Weights of a small transformer language model.
Size: 11 layers, width 256, 4 heads of 64 (2 for keys and values), MLP 1024 tanh GELU, vocabulary 1496, 8.39M parameters.
MLP neurons of a small language model. Each row is named by its layer, matrix (up: input weights) and neuron, and shows model dimensions 0-255. Each number is 128 + 32 x the weight over its row's rms, rounded and kept within 0 to 255. Numbers have three digits each.
Before each neuron's rows, "fires on" lists the tokens most often at its 100 highest values on Wikipedia text that the model never trained on.

fires on: " over", "'", " of", "ound", " between"
L4.up55:143184178117125186108150140132108141132141135159111103094115120089094114117123088139153175126140123151173143093180112127106108151098149077120122157199171128134178156140162148122125081108050096063157177144162204194122124093163075128104129152146106136073149126134107077156065159166103107151053205104099171101110154163078093136145115118055186153104094136136090111154096163088135093143130098139140152125117128112134117146113136098175124155182136131106130155127144087122158117082190141160074166101104101120131126149129065152152159130083140191125098090128161104116099092145178109110142100064117094122142102163158196067151089127105145093160103110126132165136130125140173066164124094133197157131138109128128129151146079061171223156108106172106134160105132159117161070119173149

fires on: "\n", " had", "ated", "ium", " was"
L6.up1019:122152146132124164154137143084095147104065095127157088140148104153161122153105167143107137135076166107073150111139124135173139077107101092157114147131111148044149174074136177162151138080149107106119074098131138112133185156091075106104094109109109170135090150101081142134158105119159097106067139118114130090141107166136104179181108130122141123102151132115071100146126124214153155125121070161103044149137134194185124114139184086171059109180118126117164151144132100125120152113161117165118115140094181121100135150180089148096074166122138110121125181065117154160128100167152154106147121117153183137140118149156134106178103103159106076157178143139131188160251145090128081205110116120160186089106069117111156134153116063146103169120164126111120112115121082112087089108145163

fires on: "8", " 199", " 195", " 200", " 190", " 198"
L2.up89:168152168087132101129129151117174131124106101164054116118138088130172123129143133171144053092148223159120147108168116005144132216108143140134105117129168133148145156130131112165108079120164113064151174088099172115159136145147088126127153164182078112063175152138118134112135106060099117130137118111129178148086134119096151169179062151165190094110174097108147109114081159149146112159128101179073140105094095096173127183126154186078124056113176142087168088128092168134131144129121144097079151094133145097165085152123151150109144109168092133165120132070141111136127155089199159136099175144143129107142098118160126080117094097132110066165159118156168172120115134134151107139135145109105119124118134190105115132085108124194112162089143122163107152117127146094126077138062138

fires on: " Comm", " ass", " Res", " Ass", " Colle", "stit"
L6.up317:159047147094123128102188125164073146150161109202122120085161125155116119097156185166088123118154139144074124106116119129049162189114124205124144162132131115130163141106105103133158121137107105047131110152162158158113143153078112175095140109121123126085127150142121101112130117108162069154130118093084119093146123061111135196168103134132107131074150091114151110137178112135171130113093031199098059163135117132157131112127123156139134116153127118080155128145137169120113122111190116145104199079126142088133210176145143157184162138117118121116115103144095092108096146168172122113160091149104143085146059128193152129137076154123165102152143123166136133124140135134183095070170174127179166063093125191133122119138113103091111179173158161137126104073091193123164098140118170

fires on: " but", ";", "on", " ret", " and", "itt"
L4.up343:030100134106129149155143149136106137096166083110137088131104109155086054176148152134094101094133115118134137115164125155200136152170149098089124145064175136066116111097159113151147104114059171130158086112168155138149089178182106078124106097140124223144165104172133102142144126143132114145113126143134157152067096119147110132153127086113103145093118055094151070115138175091106131117151113138102131143019134132136138112157103088083110087137163134144151090160145105146138136119110099103140206094127172098127104151145127159099152130145155098150164206119158123128128101143184155188133107068062163135112131151172111085131129123111120122090089130116139119140137120194146148145148126069132126091109168151107068134127101057169213163124186122087153141125069118061136141077162166

fires on: ":", "ied", " at", " No.", "1", "6"
L2.up579:114158174097122143155139187116091176148059089157157139137150117112111092141160188162132102168091114077083126108176189117200148087133128138133093129138065158148134129118214173100161063093149118133160032126109161087156120144162119126125134143100110114153112121148118133141183107132164162137124140134132178119132122116160137128172104134118182184153109066116094154160147120154147155113117066159090121097110040141133135123126156149094144145159181117139145110121129126105099120088108073090133109125116136122125159123168100151077135133161111135134118074103118116169105126129170116166143180109145203107096141204130171134089049147157109100170127114122174148065133123117060119104120124122170169195174074133124090195087145103172122120122126176073131128109136043111065095187117106

fires on: "ar", "ab", "igh", "ch", "ly", " been"
L2.up962:131107089087092120070077155092093112110129161095125126141088170136158106142106165101172102134086122116161138154168112061175175117111144161154089120076130168148109138082217129118165116122137208153178088186111104119102142154099121166119138126064116125070180157136095159174102122114168134148117157116121145141103202090100114130119086153056143120120111093160131095153169136127118155123131171133127113127109077142170174151062091155129076088160142130071136098157169105169202181105125127193110120131153140182112118184066090135141071101084148056133143117129138070104130140175118141109096136128147166094150150096119110093130137167144113114171155068109148156110136181122081138113144128122174141108044117189115069119112159062169176164160130101143158098121160119122189112120137125

fires on: " other", " people", "ors", "ers", "en", "s"
L4.up139:107146136070164086077164153150131105155108146122122126047101112144130056149137088092044172140098121139115110147151131026092083128132132150168194157137130153130225120139118086099115133136074083098115171136182148168102163135127147126104160146137140093177119187096108138133139121124135146096122175092119115142123135120084154188136114137125127122143100148125120122114087126159134137118148143128081085091071138095143121140159149099163130078194150133107177140167152068141183215061152087120124142095125179124124083120082124174148135113164155113149154157107202143102164119125175154152112117073067122145155132180117103166183096095107145152191158040126133141138120163142141103134100128123173177097146102155123071135107117118173135110146161148098145192062108101079132129105086160

fires on: "n", "ol", "p", " in", "l", " is"
L6.up135:073180165073133142093149117110127128125124039164094061107101160104120088147098105169129131080136112149103143159123137045124128091141127198080109134049176115150167137070115165142067105101151160194143114174105137158157118117121145124130146156126102103113140149208138155119111084077169136147103179115131125128098146082113079173103114135098156196086071151143133137102151136190146143163118114179089143104145131159160163144132117076135114129136121149154129128179149141114130118124132096096123140150145149078185172130196064185129078101132125151132117133172094149122179136135160170103162167092128104146114104165069170104094113109113141120176140154107118109134137184147062221138103129094147177156113055147153103156047169121147087131098134177157104104124120080103156119179130117

fires on: " of", " An", ":", " on", " and", ","
L4.up587:105126148159173082134185081141186115122086127164138093166096150126128152144130090160165210067178105121160103144167128077131103160148102145134150158085125123140123131105117160117176089157090232101119139214119124109139118174157101163156119136109066139100095161142103172083150107159186141114152138188134113203124122100168094128127100099089110117116089107141177152080129152089115070164175118154060119138101095123111101112104125050110114107099129148132189120144141170112102123118098090094074147112146119093173107153164125178098129140156166133091129115108132175150160090114157170090197177121149134098089090137113212131109136094146144182143146086156149128181113089095129142135074110139131131199167092086157075088096117184140135086095095152107137162078118082108130133095115150

fires on: "r", " Gr", " tr", " Br"
L7.up53:121171127099126127094131109125100142105125189115126128141128148140158119141067077168122135151128125083099156113197167137119127187100101090123090121138131133122137138100146080098184064160092121126104123119127118137150149166133138189102102142131110105120214113171174079149133083115143107165119121126108147090120132139151055187098082115121117163123194040066183074106110169069118157163130120186148074056053072198116106136138099184136175130153157107151139101144124177125130170147118095164139144126143140153132117137106129197077115099171132115083135128163158134195147109102138159204169072055144127178112094086102161157053085117142167115121145109106094119149113107118156120131136170155101159156064128145071096107123136060176110122095117103106120153122109146086150124135108172

fires on: "o", " dif", "ed", " of", "B", ":"
L2.up353:123163121100142164107187156172116099174115100093119064161039139134132139168111089194175161134126155155128101090190129193142125160200143147160114117118115136087098061112131157131193083098143200098159126141088157093146131145157089128150160068119091135076179123104102075100110120158128127156137164183107112119097111095186133166164104139097125099095146106110152166111104122120152136138123059119108157192127106144131133142047127083096170134131132118092115188130086207148172139121113096079090112092156177114177103153142106139158115153051165098121125105125124064121120159079141130101157162140098178129111147142119167144159073174185119151085120119166140142114160144106125134094111112048104080186152138100111112140145075175139150101107152136099103162087118106195146100126098107

fires on: " 200", " 199", " 197", " or", " 198", "um"
L6.up519:068178091054161137078157150104151117092169115092075118073153133149093099078133133137164140112137125110113163111117098144108107124153124185131111189101148147122135126145144146131089129097139079123192102127084080126132175127118151086088112130095103104133164161125140126199095118156095110121101162135108182192113196104104124188124134152112196163125090139088043120157108114096067103152202124112113181103146098110148129161103165096030171118192144182117173099134115124152088148139120152140119112117108162128132128171099124142139096120183179148118097112109184177136153107102164105077069144158131125123156146118108189118175111074142148068160168124167182150119167066080172098139127114086186070093090090130133157138134098138164138156096176189146118139128113132139162093127101125

fires on: "ak", "w", "ap", "m", "k", "am"
L2.up331:085127161125117132092131115087153117150121109207224157147156146090106072113114137129155134163097111138131173093140115121162150133079150177171131133047151095164161113157154127191097106127152180090149110127118127134115160179191177124139119141042134146105100138186105120161089092108177151148087067164132129145140142125073137082163072188099104170108114101142109106109143184124144133117168148107109100122131107154091135123115093121143152148080161108139119123086136094176143133093169102134092177152140084137147149205121096105123039144117165142137090163177166202136128220120107101156165101115087143089111117106084119082079118147160109200073105145143138174082112077130146149160066112111125157123145092143123123131060127086172094165118152146122114119134177062148096117130122152

fires on: "ing", "ist", "ation", "i", "ced", "ed"
L6.up380:102169126119150130105127154115147120124057093115122117108141199065142092143099086118112156141136156149066129153132159130145134119129132142162196145110136128109144117132103165177092144161158124120144177119072151151117158128124107142095125103139161172141150102122103153175104081089142143109142140155150182079195111077131127120126121184151119062058165093110080105135069147097129138109130101129092102107123084087185057146134153115185172094155114134120130073160110150088151177147119062212096152075129089098150144181052117086084123079200142138105104167094117187126077150083154108200118104114122112112143142085112108120170134107084111106196126162175139177150148110124167103105116166197122152134143156156112088134130137066199156158168140143150163136099040136088133108115132111

fires on: "ing", " L", " is", "s", "L", " in"
L6.up368:087122161096187140086121109138085123140183124146119091153103120126168038118101128164103108111117179145124129204084148052188120108173095143129083136167108143123162137008079164099136102115122134111143108148139191142071100089130062129138134118096110075127130154153126163101143136074197126175180096081092194143089140052114110126129095157114151076079150156173128120143130120152155106145151113137106114194146116134172129119156172070128081117122114169059145148116134174116144102111113131161112136108093126102138178128203149136078124176109134131092121122081138142089116157169180166146183185092067091142142125160118173113086131153134165163149133142138205154135157146127141064145152156154108129119108143082113087141156138132136104166151101174171074116106116116154088125136113123

fires on: "ot", "out", "ys", "et", "c"
L2.up68:092083132110087094077087135110071153147153122147174089087061162149167088132134136115153114172123118116133103143162127094152141118143109129178078156069110126131143123153111146092122117114119138129119126132116115117165096212212157150194093135133131119124129143126112161115204145112209120186112105075170111197115096104108077100153086124042150086138140130147126120102103201139123118054170142136128113167088072162119106170132172123144129115100178117105151076112107088150164112146135161067101110134098129135120096117111149093035166120139142110035106112140169189178169172176141201126154129110147119102124148164111117101114107153204123190079157119106164138140152165118121191157111144117127184145097124084101135122130177122135107154107122180074133136175108076119134125120117125

fires on: "s", "ers", "ies", "ives", " people"
L2.up227:101116127117182102065093122147138089134108118103093110044132095121179106140109088168072176164059115126121132136177095159128132143136131124131162162109117091045142174101162130171130090055107145086150172110123132167087187135130139141092118128095119118123167106215139145090079132126142103116121099074113150118136161114082154126149130157184119087114101121135134076138107139089138147115188118111117126114114123161169118111140129141135141150165136136144168129107104147162120206129199072114182149059115143154134121127108092158142113103136137151090123125116234181115142189135134136089076126145056175087183136102120114153120145106140109092134140104136144179180093161158150198110075175125180196142153117101103085162160079161108155155140128183060101132099094143091167129103130187

fires on: " G", " ", "g", "'", "h", "ing"
L6.up653:151119209100082158121120147091096096142171085161048099126124145114141106161103183180175129087076140188138119114135125072158164108133142138178143163056158110126096102176176171157105126117110126132109100122171108135174157113167160144113150159059129118075153065150124152114113148111149096100165126175098159144155120138150087084182110097127187098132158106151052137142094155132109134140152112193085167107087128149088136170026103100091131137128164078124126099102113108174165098173109155147133140123153113146139112155135097128121127111107118122109113140202107129167140140142138091167110104147048154148101156161097158104055106126127147114123167078150160115149167076149209148127138106078139194074121116137097088152084159141106147178131143088078121170111083074114169100165102151

fires on: " b", " c", "-", " \""
L7.up834:099149130107145148087138145126124124129136135098089097085168124122112132155135051183132147098055169095116092099148156123100118162110119123183110186144154161097137121166142075136101080118136159126157094127125136120119128179154130103108091114147198171132118146129076120142126122142110159157135114125166129034126127133057120137211113173072109138134077114147123061103125154221082079093126052139119122086130137100091123149171153092146123182172142144136159101132070101225085140130174110146093147094121110134086117141144146129027119116121084066135151086166154138086141112108121170148162138136103123174151118106099156174174139114095112116144083100136178176162202156149145168176145151106102141126190092108133084127119141135149062163149144120073143152078087105109142104084084134

fires on: " b", " ar", " f"
L7.up99:138184181106125142151164126144196110097088140108188134116107134099112096107098062181123091161074150108107111140178121136191180094105112160132109146158161175151151108118200152125107149126138098146168085161155122095170145110129137127125055095173134125095147117125088087120184118139140159135119137110118184131134136122066088145168091115032141140104144097117121123124111130127174104130148078144094101127099111092073084152100082110137137119133171077128077078149086155156172156093152106162116158114121134132100141121126138118102135110149116126143211110104221110173144141124188130115220094154146165050098125155155119090135116106178164070176141101151136150131234129131107105159145133147109121146150098175133136146098117090169109105104163133102138155025155126056124100148119103

fires on: "es", "s", "ies", "ts", "ics", "ings"
L4.up706:104133155114136099158165086114197089148117127181053146065138105122215094201106179151107148125102126134097138175147100077109141174135072154148146152134083152152094148118146118077064128180144164101134167157136125081093129086149141101094125129142107163115212124136166181126181103118144123129134110072116165102142114134173156144099115130105176188123109125136081092152143137169155140121130098119123062071104112174084144155082122140123118078115173122133156108116144126117134173101115105150107109110100163162128142151144129178142086087126094162114076127134129208158105177088101129106156172121067122098154060127140127164137168056147105065186149132113138183143169180133151180142146102095106117107114086155086160145114105173153104162130078136111098147048076086085123148119148184

fires on: "-", "ing", "ed", " \"", "en", "202"
L6.up593:109118133165215108113110181094124165079125119122122080120130165088157155129097092231060127130122135140098160158079088131147092176113134179142148202131155147103186116118155130137094118137157147096208120107154124125086127168136130146135104119154136137162158160205098139140129134111119100160124127171155096119098146140085200125157109130133118184064090086136105140130101156143137089106146048167120087081105144079123094120154133125164131108117155141136124110124074065122141120156163110166128097067119120088075118167143128158050063078121120148090137172086108175127093119182152129142057130204144106138142112172109096125098130127115192136099125136053113116136120082154088202164120169090100157147176117178134140108121122134150134068109088110122143107052134104165126118087137135

fires on: "or", " Ass", " ass", " cons", "el", " |"
L4.up741:090125133092132087061173179069091146082176131124151076049167135162184069108116112131143120144149143131099132092123107124113142141102153139123115086116151136126174135088114113104117132095141091087148154133157150133155141187098166160144123136141135129145140136157129107138094128101110049098134179127090161155152158137137125160121092105098127180093079085086161070104169155176136147148138058142046112136107128094163167137135150134132104108162136135103137141131148191156079172169148080132097118129166162069116128092075141164155114093146153135062154094167146174126147139090162169114107140076156149067151093083149157146187116118140188087095162062164152150179146111166097120089146174099143134151097120177128099166175155149092111146132233166151094097117123129198134109134051166

fires on: " St", " st", "ter", "m", "er", "am"
L7.up170:129095139103137149078137100084098174148153164099140137156136091075139090168137111109126119101118139079140130196112179098104107133076176172167119191136119105109112131134131161111154142163120163063129161129195122098117157171148136171108084125101178102153143173124052153110127118168206097112116083149176146108141155074042160137079132154133099140152089093128097145041090137139121113140121158096094067151117044094130104170144084105108137105159165140151145135146079146145064103098178169118076120102122128095111115136088154116126091135161158060135096155156114177144100160145112193202171178175147117122136104115107129140135151128145142090071201062105131133172155045136150156161100150142116167092111143156083077143129137178113111154154165129121100118101151079129120132145117161

fires on: " and", ";", "5,", "2,", ","
L6.up941:086134169160208107120171090083170119138139174171128083105113100091178135150108162174117151103184204134128137055124162130169129142171120105172179115147113115040117139137154108168211136130077144146158109081189133141111126150133150079156119078117114166120104119201109087126054122117119087159181124124131126103084143143115101094148163118108125122081126029100145095125124194129109108170153141205118086116084143166151141127113144063082119129123139198144152140147068102135161113097148134103125151127152144101141069163181125164105158150198110100112146133115134103156098157140153152193108133123154166109073113117067147113121027134165147149113137094130110118094116089173132132142113111122100129144158156149118123084075147096098170101111165142127158145140091065154115107100136130

fires on: " over", " b", "c", " out", "}", "ter"
L7.up332:114195174101110160163140111116120125090129159137105141124127152182097065160111104120132102123096130176105122115153081139137112139134115138156121129134131131131116149146104126138140107100141100118129138225129149092116165125137117094118078124128121130098091147113099113121138146120124151151124146100146135140152203136021092135157172116083188153175160092047095150173133176199107111151102062174162073130090090100118035103174160086135123111172125133094092106143148117152145155129150067168152111142092139127130144163094142104116124151125133169125105097133146172108084099126187115124123151060105122070171094168180129091081124159137113085218149076154153123120150135152143096164138136115204131135081146124117142134141124103136185119116110041126132153085151157098255066098133105

fires on: " p", " a", "p", "-", "at", "P"
L2.up406:090078157150173115090142117129136179099136118137147093101112094155152146096148130176109139142118230135111177038173075104109113151146171140143095103115100091138185119118140184095128148063107186126134085095123111183192113145119093094154096151105099133126104145161079091124161127080147120141123154116116121102060141110111115167154134107101136179116070124146143141103167152170086109177170108143125105176143111138116131110125121061136067150129144117109113167134118126155130093065176152048172120112224105097125109142127131156124145142156094148148136133117132142142110135109150179127126184152128111167115059098132131169180076082157164183126125158131127136123122165118084164187120179083141097120136104123143130124051123195112127117117163201099100191165101045177094104130083125

fires on: " S", " ar", " T", " s", " O", " t"
L6.up332:142123152183107115116172120106213117067158112125161083146109161082131113100087104138084152134126143157128111076175081136195127182170173120167137146170119140109136133144165157133172150130065134161122127089187119092177113195140123149153073101122112177158100160122027055077141116092145127121180137138148077098109114066136071175198174134118195137140113073142146122086132157137160155123136056121131142172132132123119090084096148119171125115109128142102133126159163183139152114058154073107123118054134150101133080108120140156115118161129082099102173119145123133145145115071128189127208178080152157105098105147162137150120062135147131110087136063110136140116160122164089127170134165142144106112144126116140117121106107100132160174124141125123132168125118068078178085107073134

fires on: "s", " to", "es", "ames", "ers", "ors"
L7.up117:088118169101162112069136159142108135161098123114089096138160127157154045200143143154108191070141122170075145129194160053148138173135091209141116166142132098130164140084108126124152092135118128093152131159116234092117107129143178095157106123066090152154142106142050122124112147138131099073106141114135170155127135093111126149148084140091115108156157088095163104156115143140115111159149079142079117147089059195146078160154150077200119136152126152167114115097085111160113124073179108097132108114109159183125102132161102115095159122135137111094132167141196116101126149149106130178140171100092164133125130176145148098084112109121116151130117112142175138140141095203104149108080163053136107184144102191097098087109103089107122108128139160179186131117065086123139123142102094

fires on: " on", ":", "ue", " No.", " with"
L2.up560:106184142071103155123174184125099184184070137169160112133143120137126123156130164187134150135134134115099160127158127153154105078116155145188192109102102172114187082132156151110163084157104129095111100119116103105101154127131085165079097128068117109101112133143126102110114131109157126146183152127168113065107156157090121150146093130113143197126171098175117102125165126196166198164119179108121079113122090122134107069091120133090097191137119126062139210154145166206096137099098112176151123131134145130129092127110167135136120154080106125077140094113105096157088137055123095114116144108084146161155094205125160179142112131118112091133129112144124105096156176066148059114132151138181159107141108190101050136109080103138163116108131157115119109124097046206104126155108121

fires on: "ed", "s", "ations", "ation", "ets"
L2.up630:145122079077197148148138108132114108133085136139120103123119165114160106159090102159136223152079100170077166166181066154177130120134108140181158158150124136093116107115118101158180121131121137097118114093092143160083146116204116099182128059131143106085148099117112147139152120103133127133154139094172140088147162107112203093135129137096134124074161122134077086101135164157132144195122098145144067162069102132168155136108084144164127050129128153110147131095063127150142185134131063151066122059142096144138073128133121163073151123126200115095106122140167130165078120116154140138128156078073094134149111110172085122151164123090121106143174138137185164115138104071117141125119148126136102178118100150119067082137112169201146152111163142153084134102026124101135156120119187

fires on: " under", " rel", "er", "ter", "\n"
L7.up595:160093113122168220116184053079136160143098098142164100170136155115196097178142106151139109075161119114095119152164185115077122164110161174122132135149061155121154155135130221084067116100124102053076199161139152156125175159130067086082131086148091084200169124173095100129120107124110114133188129153136106096176141131141152122106109123050116134122141113146097142126103155121171122177097084126142061162170109098125087128151144107173100136172114138066148111116111156111123134119160148111064099144128173138135152128140119173142126119152122059112135107128121171112136137037111138119177164097131125104160166169142170084137126130099148077168113063123136098119142144128117136123136180106136139117166137185071095145130112171206155122162113136116133134114113081088089115143145111

fires on: "s", "k", "ed", "ing", "es", "p"
L7.up1017:105087215120066112122154136130176098124168107113110087142164101138150075172122130152079126147120159104104126138136151129167121104134165177167098124103172116159105101192175094092129104156136149109179172154072145092127127121149116124163096141129135144119146138130123191161094110138121140174153081119140117048076107143140091158123086087126163106186134103105076112137109158120127116110138086116131126115095099171065085159150148135094136110149125078114107112157192149081111172145098081103108115103140190110112091147185119120143157147152201057075108097141178189172141095111131194075092224129112147161121140128103125111128147103143107043055163083183132101161101121131149136137154132112122138149134125203103070133110144207187113200152139133101117107153089132132156143168108152

fires on: "at", "in", "oin", "ad", "un", "e"
L4.up280:125087186119170111100107126080116182140099119171105118094162137133202123098135142142075095097141126162155157116139127083155157107146153120088122141120111131143144176110145147121190109075148093049175073234126148166154102163148127147092145163134120108122181116103150113110166145049140130174175083092105157191172112098060175117140133182131149141099132146088130096076147101125112162133166092137084104097145092080134065104173122109136123098146128094115122119121106113113109106077155160114102173076171140111167099121112122166135136121184104096136122131120149174153104131078143142163164135110164191114125098113170107180169078117135147150157185093205156139139148160139128106146172154114110120084122085100109117138112144140146059139152143209109144157062103063077084118159081190

fires on: " Ar", "r", " Br", " Gr", " Tr", "ts"
L7.up143:129106127107156169126200117181143131100100155102117137138088135118166069106062153114144134143160138132116162156154168090141164171082138160124135100122133091130168102137084125104149111147100106077161130126131146180136150105136111111134087141098153100147172142108174043131123084145145114111126142175106094133107133130118093144106047065131133172105151128124180096104123127119150122131163124146092097075076127125160122092106097213125147103127139069110131175122111161115141237108128138150140157037123143122158128104136088139127122103212152073069111093170122110176143098090146218173156148115083152095132091137156113170072123110128160130173166144080134133141130054203193121088134164144146133151121131160068106057124163117169142174080129186133116139123090158118179114096167156

fires on: "ic", " W", "m", "am", "as", "ap"
L2.up867:102097136078099125091149157080123137166140095148157114140127153093126102137146150129158134138139119170138140171129148091079153183092117177142183108115157143137137196138141188129147092068152143088144088148154124153045168061136146126155137174077145140116114088221138139097117127065169130192069078127154121139135208093066167106127103207103130117161125120101109186124125144169137169123175106172104114127180076137167135166089052082122120119099128131085096111099161110123129161112191121074112099120163149110128144166112145094116085106171144156144070151129146188113102128118101137095122144095091134076130112092139116142081116191115113153126126088133191164073123155121145182165051119109074165149143150144115153162129096111102164189146119172143123106110130097188111085129120178

fires on: " |", "otes", " are", "s", " were", "ers"
L4.up332:094115122058144070109162107103151104146123172144146134042128113064117113129111188131075174133079122100114129145165090078154150115121116155220150140146132136140114149154124106106102131128114125081107170116133124106099117109135145157101106142093130109144116164143079182133109135135131203146079159082108105096128140150119129150120081133133141139140113135197034090153144136191181130063192113129118071141124104124119145168140162109192098130193154151079173181107132048148152132122148079087156117157153121078126122145154106156124066154165148130088102141113192119117111151096125119146116132102115138131129102088134121173136095125160076131165130115102167149144098116122078193164134142157197198145118110197126098109109075108150105117132147185154112134117082064126191104132134235

fires on: " between", "el", " of", "al", "ess", "aul"
L4.up245:099155131135115096144190130117183157139114082234171082166085125162095135105111090143163116141152176125065141114153114116152120135079121118126170140109170139079168141111154143141121058116113136112130147128119197183115152113165097130143121125185078119156150116191140113177091161146073086231116133098062158146082141154093155118148079136094115154100136106090134112132124147103145141154140071187122093146142128173086149150104105132118118173151118120092184122142091140109199077169092132094151104071126133126135155155122055139151131118163115121103138119090110097105124185142105146050176144100107094178130132155162081093106115175145103050094131117107091130110141132158085110089118098093181132129068101096127114177178110106166143211120148177088093145106113130123178115159171144

fires on: "i", "ad", "fer", "in", " |", "p"
L2.up516:120128144125101151098090133147173141143163062158156148115140095166173125099114111179145123118147131168095111133168138137107141107180151122123156146091117147129127131101136212142113111120120194102175115150173157112171100176145108139152115177134158092117104133133099139126147085125131116155132092068094120103161184079097172154088124138144160149161118105075094145181192112177130130094142154159137090139143122054151109117129139133108072044112133173121120140114072140079110090079126139139125080082129160122133116144119064104122158132214080129120174157053083111102083143161165195114107138096173172074111091118162107142148045161126122145141165135179138174181160140148109099100197137184157128080067118093078101115056074129134151145170144157162098091115098120160111105201110124

fires on: "e", "a", "ad", "i", "8", "in"
L4.up190:143181175151146151090126162131180104081123111189104104184084128139065158155108146133130102128138134141070162039143132092129123170150132088133175090108163150131140146084122152106114124118134150128141158121125134195159172116154119149112147151125113118081122110198127135198151141133072134126115112130104207060167175173046130124117104152174131206082146095089080093141172112140139113140092130169132071131124095088137104151108141161179088102130127129114095125126098206143128196132136111161121151114126134126167062158105075113149139160115114190111162157128128103143160159107133105142119139127121127103142135122175121116110069095146131111202229125176092173150144102118153109125128124134132098087117135121136110123079055054203123125181138148186081162101161101110108074180124119

fires on: "as", "p", "v", "ap", " a", "stit"
L6.up420:060123134063103166086084124138104153122112062099113096051169150140101120127093065183167149135125073177132113089125122112113137127162152142141137142089178133155115238112161179204148084069126122118124157142133144101121164111183110119101174136084161148053114123146139149136053107078124104192102179116102127121103154134042121132111142153141173112090111082072106133124123144152083128129126072127119145114160160137132193149117134064145122108147143106132109128136120095219145153120152119119112174171161105080139154144141128137171087100147114119142086132198105172186137104168141188097172103160121130164139089102108129121120090148142135154121102131205136171133153198163173167146085181075158132099138143100153124109098107121150138128122124174136139140119116100067135090129093169

fires on: "s", "ation", "er", "otes", "ber"
L4.up141:046134158130114133069098130119131091152155182139160122141168154157153068132098143182159164127103128189110109161180147138218152146146154192091176188096097111118122043097137110106145081131139148055190182201090127161120155123167118147139117111113131093110145121148115133113162153142151171176150142095130118119120178108119119142124120100082143145128127118101182086099119149137142129180159163120124156129059144115178130116098109132124075062138137114078188146136114169123108130122127131084088133076151092161152119129100088149143141110159196061126095165132128126092131172101093087118174152119108062137107149125094094123092095128174073086145225104152140090181160125120148169100104142098131124158123120085090133129161063178139125174110123199177123122118107114074081110140126167

fires on: " Sp", " rem", " serv", " Bl", "p", "m"
L2.up254:135085176148150191114165102127120153178102087213090085148180104131075104066072104177085135155111136118089118120127169115132123124140130112138120124147084126129200106123162176139128104100154176083105145136158131113171114119133107146121123158140108088127093132184088059120156137106148127214139105135119142077124159135165132138129132128124136140110158076155083142095095130212146197097157115186121098144126133111141120097114156178184135112130155202136154121104112115132127106094156060117147143140115140068167092143130094175149155160133089097131129137063111138107098151121154119099115101112127166099092138148181196137120053171085144140168123075139083112200140129129093092083148115118198132096157128131103138134096076084127185200140132132101143211118145162179096087124086199

fires on: " a", " 200", " "
L4.up413:108151195114167121067150167118153164076118155112124103094170097111112124122122105150146078191112092168111116075083072122099127224168173176148136113101160098121161110163127127101133122108156126152178077172109134134085093135124108149103103146170067132151148148142178115117161088111068141156134136158097170163076166122091173156151100110129158117084135118075132100128157147140176123174107116177124130158123089104158120127164165089048147127113149162142142172139120080127107149089153173084110132153161123088127102131156135181123113157194141178134117122151179135138093161143157130076182181176168075139101134068132131121089089125154182119170148121137145165098124116113103111166106140071192073127103036110153146119034095159139146115115134152113129186066133114139089132183106168

fires on: "c", "at", "art", "ot", "ard", "ost"
L2.up994:115113095152099122118127144165086166176127156180144098136112110134143110136130168093060143179133172117126128092104138094129147118166123072102113096105070106123128107134122179080141068062149098127095172129125149125151143156130158134150116170149081121091166137155128136143117095070199175142151108130163154079092119090066108108125086141131166156079108122174070145123105155164142145070173198139141054132095076095122093149118217112122106134124203125152102102074140138166107125116144152161141153162135160191129042168132120109124167106085132135076137091097170165098163117116132136109128115161100103113113140146180138135111136134148169159143135100160140088179115124124136124077040128104085165110106038121109146130142192152106154120080150125064091173197146087167176140178129095

fires on: "es", ",", "s,", " (", "ed", " was"
L7.up29:091113174110093119119200102135098179148172160153134127129140125122213022183146115128177128089110164152118137140142118066197144118125136154189102200140139143151152093130096114093113163098089105097117089118082114094113103160173132169143093123127177126168148106128114100124164136133145089178127141120139058132091120112125104088142081154069090113128187138152097132120107149134112119171178084158114066119081091121098130133111156123160069128144137154118148096161154143126122082133120101122107131070128207157072158123156101125080118132116108095057122147144113155179157185115115163158187122109129156116117151127162187127151162100188107055101144139142220101152140158121151125144136111064148162099149121173052081072113151131176142190160175160148112110125089091148146125111135133